config = dict(
    activation='gelu',
    norm_eps=1e-05,
    decay_shape='linear',
    train_tokens=900600000,
)
MLP neurons of a small language model. Each row is named by its layer, matrix (down: output weights) and neuron, and shows model dimensions 48-175. Each number is 500 + 50 x the weight over its row's rms, rounded and kept within 0 to 999. Numbers have three digits each.
A block is one neuron, or neurons of one layer that tend to fire together. After each block is what it responds to, as a language model described it from the Wikipedia text at the highest values.

L5.down434:535532535494554424527521617493515563469513474459463561516476486469530573566559524373501437403529448482509516512503559554500507398489568507435481477507554433412439480634555502421456485496588475476493564482501449451482595417546436523445522545513491522610470574551523568586455543551430471509576451408552448542533510520563428471444446619585534413464429499532480471523472498536436490530537
Responds to: Mid-word subword pieces

L6.down860:574500507470441483476461519485468527536500501454612554455500447465489569470467546564518561496458568557442536481514475453511445490525434639511513418429563503639522564580441471456498587572553478494425565487565425486463508452494458441471488410512469487476488513467454536428449534482556533593398503522424561493485508495589460501448487554520457502508470571509514382506539414583420485422593
L6.down968:512500548520563488489481480480455564674583566462464481480382532517542467526511402541496528567485466437425496417584360418445471564606566557535461427437485563565525517484421506463474517602500500528534478502584513541468527502552494466486534424485471577552527525628469444514476516479469543467498441522489448496406582468488378553474503462459465550542499505452572513420463443534516563491508
L6.down973:582486515545518471543483503522554570592511439437488500547482473484492550520509463566528538591436504496449464468561461480535482492597478523519483483513461465407434480554495448505472529445562477516496494508560507524456587438452554396585526486424475511558537510533499485531557574584436571436547495481415533481450496484531496577496450540512514488427469503511447515618470519476513624529439
L6.down1317:501504407550465484580458474452474581523491467625500544490498517550466595519462498564463479522427414518473601415591459528572581473586510494577490409538596442416464530437555493486527489448486502524521430447529514445520552453557563473524559436471415480499491545509527574537480568570375577448503531566574616518444537489444511433509540528552543561493528506493460555487513545511531572587518
L6.down1515:554502438505499551560448492488540512521501462471521554440515490545442494449452496564491541465398554542454524383508478531447522507599528407572533417485506492593461513411448464523509545524487514568505470475535514495429553477470509425471464441454516522520431487486514502553476553541466567493401467588442593518422549465537480430513524504442554511472547477484478497493474463509506533474460
L6.down1541:468545536508503581480502416378504558569560435515514499478501568446384459500512464550535454568569483428452508515541496435517479507462473593541531448521577492507438596593431502562434485539406468496444491483528426370558532383480483461474469526543449539501470585534532525526474547576608533513432508459441547473438568462546502448491482499598529483454459549487512480460514423455549549483489
L6.down1636:558484578458540491527525505525612528464569562512462457517550474514548558510418473499540426547496439461449436531487488550449407580473547567533508455467520549517527491526539490532460474528474484522426513406457443459555527509530525539537485542484531559504485486525456568449556516517497491568413548518418555492445565470548430515551541565548527441464497421423472458533475423500475505464504
L6.down1649:568581496556500465464466493445466530518553507438458468477544556449506591509519469555489516596499453462452562436608350520473519515540547580558512419478545582567534562454478481491420508537468494548483415426525423386527580486546465501458485431454469567530503480574469513484518590634465585502482577493398493459454519497590376454554557531518496509514568458541536445460516418477537607554552
Responds to: Mid-word pieces and table markup

L10.down218:477520503452484540533524503547471455606534529497567496491457548470485500497510495560563520515463437509521500545522415486416437553447544453544417536522503572434508542439483493478436436475421526523448566444468521514424560508486517550543415404535492459508561406483556473554516525352453476518450514501532474524541563495472433556516562460574517496484476395509427466558465487514551505565592
L10.down313:530503496466466507496447486508488538395488502515486424433568512526507492530470528472525507556623486495570491545473531617597455576516517521569553418509569470507492530552588424496525459437530496525565595561496542503511589582556493454453485485458530519537508483511459542442499534473554540529558472654460546470467478488471556456480532527477533593571456517494598549461516532569611463568446
L10.down437:476456559434439510565524392460599510466509438520456488500530507447478530553509524502578470477536547425481413487502533481436494472496430481542468493467464461462566481530487479461464500484486535426501559519636587522605469476527531499466556495561545461485538491559555452500575601490483477556452484545414571496486444526588461583552484504460405546464503544560558522505455586519499476408529
L10.down836:487515527522492543514580484555505525405510462488515557519550589522475522514575533488576475590514537430416487554474468559591462524481585509400464544525557591550449466496503489466501521499466531484456495556462519504483485476502514529464505547538472473505504428529641600546579521470480406585523566530381376477441489416545499512442465465520490610479490516523459540473482414579531492514441
L10.down1251:455508552583513494491449402460531461504559435537507433426515591517470562626593627453566538454444464509540493562544475590524512494466445453543423376430474548414443580522530485439421523509572554448549520558566567446496571543524489549466534489524578401516426571433485484535474448420497563458496487470471421533546452540509513536445493513596462584537478616514597447591475528528573459473488
L10.down1340:496561510510376536525557486519520544519461506550494522379460498530417547514535552458505497529475517490432524459436462450562523476470455468509409474591470582506551528481423457595435551534518559456594514454554480477521431480499475522481435514498536412521552526442625565559450588456508473501444516533483499490487491527488524478448515464556518537553489492505549616463485550524582521449394
L10.down1383:463483510584605478542479432622494443565539390537605457525399468501471578546492488527490509546589527488437454650440495497467478448509497425490524494517475483531499512503531476446517544492574540572547527420411425493473573469595530487467495496594578549432449604483476521464589472550503404446431440434529522452488627534518500517513460431520486491525457506446541499542535434486554521447405
L10.down1483:492522496516466482452578482563448571493465479547480529528604605512432425546599517620513471500489504549481420497440474568481542491536463483529589558604455518552508485541522536450422468533453514443520513515505455562497559549487540640497467498529538543470483461471525514482543572575523500477553565406541500528409472430527538472511457552485542516466550563586466532476499450519470511434456
Responds to: Phrase-closing words

L6.down288:519555468510474487543516534448472536461502480485506513476449537593607549495492428579542555543487447507465590418552534542482534581542515456490488489467535516510438475442472443502460476439487553545497455481509454502477516480441427528411538476448497512435382469502414561429423475472581465430486393582527538437413483491556495496438493436516544634545486551566447510514409554456450491431376
L6.down711:472529429479506470615454469388481503440520464544525503537564540506440454512436491512438501632571478457510631466526557446486500533466550533500442544501478476519443597438493473479518418470498459477478437471551502429495560505570522584553476431467419519434481509543524513496440463571516540535478487613457522523464463429514515522526465523489578590531457519607502476552527507453584552502470
L6.down866:475540506476444505501507475427425548456511526493441495484504496531453532443483457571419534509476452498462413542485484327582525495495530524484479493511549525496442560466534523551462563517517563455394516536575495442521607469522458463478480461420469500454512579544560465413392512482560562532448526518425499497470462493471493473500479505615518472419448530492538526484515541496496518494516
L6.down899:532453518490423457484496559561492608473456486509518518533457483519510556411488438580471571520442457521424482474485472472493507515514531520536464512453513593475525491534486413493427488506577529489500621476559518489474531531463458472513477376438415557476456510581546457495455510465532551506497436559479502520473519446480431523463437573500525507461475480520479508507387573439542503485442
L6.down1042:517561537513453523470534504467529569428497521480419548591514467539554564451513441573412480540466498480527431549489440496534479561539511527438416477523509527439475551576430432459426533559476513486506592454510494550527493465472506502503497509417494554458463489508562569509475535501454520525462501493457514502402513434467505475476583548498494502531435509509502548537464498479492595456501
L6.down1302:539514516500443507468494522445504570505457500450463554542427511535501559449552399518458542549439481513453505495521499393519490557504492462470491508530463575430435489495438412481469494545583544577456545581536475518528541487527472461446440481480482561463426483518550501563493562454497503494512385507485537450461521510432480531503495544424521534492479521468534526508452569427499484426444
L6.down1415:510457512503472516529527402460455518505526496606497437563475515484514564481506458524501561505477469468439493518585477492538501443508571450529492521464527518498462447469489412451542533536407538490474577445584473463515552543514509474528538405463505554434479448567527463463415510549512499518462465535487432394507554493559471587486466521512542526454445516553468529486470651487466528430453
L6.down1528:507580494469462476577481452518437563452502536493491524516494514544536548480526453509502543510579567502557471505478453320568456486477506566474458562557541397444548505498536453531478505480503488440406562489515481472568498541600477518435552520500619488411505478594517475514477504397540507531505450494507506450442474547466495495442405510534485559406438532562468535456539556472481534516520
Responds to: Word endings and markup

L6.down294:487441524480474520553495561522533514500532436509411486559448497465497450459517497447512467521582520530551471491589502427471501474559498510435550451542600487520544477593545543438528521475554555455446525388489545547439685527558472581497581532497417484470546514495443540447440425519503432586443432594513582466465523381532518517506471478461432518435418435563545534527459485459481613524525
L6.down459:451495412530492446553550475582566513491434497501558550551550441477571518534459431452446490481468427465525415470558591517531495503488456477552433573510495527472485483510465452524532411484452451513541642502504501502484488549542498427455473495567485577504521535601561517427531436430449542498419344520525464471481522499572470470531536521506508459589494531535447428551518461545396539408427
L6.down641:544440482514600432525524494491626504550490501513571474417525477477527488427562591527375428483454558480533529421557415428433521547413484555475509457523567550486393582591440510506515500485549490460509555503489463439452541525559586500507572514459566499483477500462500563467363389516440527532508537440506442467510518432512515491493528514495520509498481538536570506463486499558546537540517
L6.down701:480419567521567501547521423490528465622446533536479486510456456465552489403501527572541441464539494550487563519490590440435618443385554503638510530652494567577476504507460484509428502480471481492456532524537461468521514513607515483497457549504554527591464596598518549491568474491478555488485390450519529475449566479553500544579526533539519476527502476518527559548538491558454437591503
L6.down990:507469581473565446427450459510455456471481487542524510489499473575428423564593456456544437546566477603483449543492511376381487525508486477496536520545491456510496487465449526412537479588442431443556493591494401491611550483419575444507446443522430477556464559573475476393510471540488524513593444471545484542489477467469441541545509504444476432476463454479585515519448509519513490588547
L6.down1183:498542503470508379448501541464512597448579530500525538484451493438532541549535529490487391445493493508541411473520500481477481445506562463532544487516468515437465397492482549491504503566503501406462433490492516561570537445528569551551557482514438471530495549570516468486436548456436521514468585478505482527542572471426498538500425534602493495542444524510446410413422395516470437574589
L6.down1424:439506412527453508424547544437420539505523537498480548536524587507461459517408544482450459510398465429489450507544561507503536472508517494470428522476503530429444444488567533536538460481542409441480448494547484436411523494499472480447498526466501517483477534558528536534466413458506578438482560429508558491528532404468551461388537555594516396538488496523503393560454525435435548509523
L6.down1461:508424493487566493478553500564407449551602440407517508577500512455484495418423491456577500460477396453509458494583449513498492546584478467469500519532494535524563397482473543521450560615542452479497517500517502533534511551589477484507559576425386427517564519499454484468522454497491559491429451478481471547549465495517498506507547416634523501538467552630537495518544552515501513442492
Responds to: Mid-word name fragments

L6.down105:483455486444523451493542559483527466505499456422485468554442465428448526484520481495474519481474494578506544491528547375396531528501497502510447396543535503510587469520535470490572451492534465409503429493453505506477553566523498541512542482532504526566500494504538452521438506511529559496475518551535518440520511502507507489456572487475537500515561513595486370570534447463526534513511
L6.down199:477533437518482556457478562458481424454462447508473499452504526502521414401475512487544454464424506536547525544511489546452448601512554473469441475493538507513516453489462462484411484497585527532497635476472571486534438493386484446468489409472489480513518462438528502563567540559607469519522433554470458484473517475574537584501555567509452545514533536498526464443471481473467474475437
L6.down227:553532516566504509489456492516449427440416508622500484468472449462509446448547523569580532556463497522480435419552458466479477572449483484476531449482460511532518510476516490403525568505401451504529504504545566494465588499559480433457512476467531544507543586529468524420499584404518467506499470498548537566506518592501643518598437553437497561564495498445456547442515579453488471565563
L6.down591:338452439502472468471445603491512539494523539520470539492557488406513510546469616546460488518477513476514431520486438564463433524536528454423413489577495473465460455545519556527490536443507562514523533551542452541539454484501554559447614532506475493443494483482589481535584540511521540493504415541499500546463524518430551547500436539544482482546542526465502455490479528590473485599506
L6.down747:504586476494574510468556527447501418560543391476490573525509468447464538486497531527500474453529481459552538571539442481477489442440520555433514458500495405534512415579562542483574472492436442496485498624350489605480457437410489540504518440496470596492459440486469502478477512559506487472539480464504557527548449460533581486491496460507523568577537585418489537488467481468449563419398
L6.down1051:449474467511525459425483486557454553580451515446571433506448464481492472564579414583423553409518619514601525496528495478523516496502536452516516581514462547528510586555544497547555473473407485419444411453548449465614558466431484531536483552474447455517497554525487465549472547545549510493461553554473497447500567457566535508506611535559503506531492548500606519527474455497554621524553
L6.down1175:509458539486532464519417430565422561454528485412500547527491551465519488458574482515472407478533494469478615491558459366584533468421475489514560502437561527483531492443412461479383593403473543428553482558440488438642568472435479479583566566488478560571481472538484509471503494489487514491433449580542542372480485518487501479507568470421418538459504494528598497509392470490522453451476
L6.down1547:541417485521506450487466556518509526467476489506522448543421445501424460394408519517488496498477478459409528399391532451517455483475527553554492452404479413508476544456528524511531618480561552488508601492584497467491410457466453442509494499478515496480442566516420551496538509399469412547513497527438449566417514503544439426440479498546474521539538553516515500394490482520501469560410
Responds to: Sports stats table separators